python train.py --n_layer=25 --d_model=192 --n_head=2 --n_kv_head=2 --head_dim=96 --d_mlp=768 --vocab_size=2048 --activation="squared_relu" --norm="rmsnorm" --norm_place="pre" --norm_eps=1e-06 --positions="rope" --rope_base=10000.0 --rope_fraction=1.0 --qk_norm=true --attn_scale=0.116 --bias="none" --tie_embeddings=false --parallel_block=false --extras=["capped logits"] --init="normal" --init_std_qkv=0.0301 --init_std_o=0.0301 --init_std_up=0.0301 --init_std_down=0.0 --optimizer="adamw" --lr=0.00275 --beta1=0.9 --beta2=0.98 --weight_decay=0.092 --lr_head=0.00605 --warmup_steps=215 --schedule="wsd" --decay_fraction=0.496 --decay_shape="sqrt" --final_lr_fraction=0.05 --batch_tokens=32768 --seq_len=1024 --doc_mask=true --train_tokens=258200000 --steps=7880 --dataset="wikipedia_en"
MLP neurons of a small language model. Each row is named by its layer, matrix (down: output weights) and neuron, and shows model dimensions 48-175. Each number is 500 + 40 x the weight over its row's rms, rounded and kept within 0 to 999. Numbers have three digits each.
After each neuron's rows, "raises" lists the tokens whose logits its output raises most directly, leaving later layers aside.

L22.down456:477517538530464524470461500518543538481487488462509452565434473443509502489506469492464501449499588481460472487556462487455546456525465544487529451464558543487532496581440574496484497519569524503502585486511555482588472512553575529481472484460456488495522484489474521484466481550487500450485532500441449499541540517525493506537529502518466507552503506477513435441515492597479464513479
raises: "est", "oc", "ev", "light", "mar"

L19.down646:481542483498505470491440441485485541506434531420518512547470481545501540585507532485477500486538451477479537483507529413502546497480488450501549419513458522438551476456581542545547538493502519524483513592460481487527532514549530479559563429479518472548479463514455515569463494491495591508462481456420574508529513509485509522572496414475464563575452534513529537476543477502549456556464
raises: "mit", "min", "ev", "mu", "pr"

L22.down388:486504486475464469499482529513465511447496524517467447451478532437498568466476470495421546541472432478522448469524475487487495513517454506456516573476484494423561439498554483549422480522489475518472475467458454478531466445497482482448508496492440479492571504512539442541459496566593524448500513578530449478527498491491510517483571471489501470545501558497598457530430509525509547468527
raises: "ion", "ations", "ation", "er", "b"

L19.down681:552549529464522544492483443554503508498481509493534548462480514478502525494516511458517535478452567480502474517561544437448554471462412546486506469534478456486566480518487467560523503441456461520566502499457570490491500538454505467467504478514476497410417597552521483521532534447583531402455505560551532496530453497470486499532437480491530454477472514511487504505533548527563454491518
raises: "out", "ise", "ee", "ular", "uck"

L22.down240:526539542506586408563490544476480423437458510479491495523472415449541461546486404488490426504491521577435493507473524474532522490514423526434551540530541493505520449484534518539507536441523462491537564449506480421478604496542531464488471479497481521542468570490438539478480463467474466516495559487499508505476513490560580510524535485538500490490468484491513509505540554450465493516506
raises: "ate", "ation", "ative", "ations", "ac"

L18.down615:423449512516446485480536500533526467487493471523451494523494480519469503440550486468514447455567505468502481515505522499458511406496433508551502446431498499516539470492468524538546452544441455513496468521481519513564487414552477517482430553568533506523554478456517521540524494501500438468448450519418492528474527514478508505512511561489546504446506580480500487468476535488472521546444
raises: "–", "–1", "-", "–0", "–3"

L14.down414:500569532565500542398504533565493512479468563531508449469466476506503461484483500465483515479487443578458521510536482512428498496498505491510551476417425517522443521599517526440421555538575548505444506473461451486445464534498514513457491496439528518491528514474512497566559521569452509520552446441447452465527449449514450456442551508552475536453491508541496450495491496472550491495475
raises: "ition", "est", "va", "ish", "serve"

L19.down486:528513556526503456452486432440521462451478520501548474575525484510506530532484492491456541443473461505496561449514476552500516418534493505462524493565472496439478463430554542474538456445441499566499523485473483508523535492521475553484512533485475479579461496497545515544487459488456440477486446437607476572488492535499535527486523459519522534566491452445504530513476490472482571530505
raises: "ig", "if", "ip", "ug", " another"

L12.down447:504489525529522492476470459473525517381557476436550507517485542479509513451502470518464499576484516597475500524452503551519457466544595544520481505540519584468470517496497492473512571565455528484424547527547491486522510418493540507492500429465524462449429512455456494507545461430527509542477522510462512455591491556533429467483534460496458488491502534484503524556459521436468516547453
raises: "way", "us", "ń", "day", "”"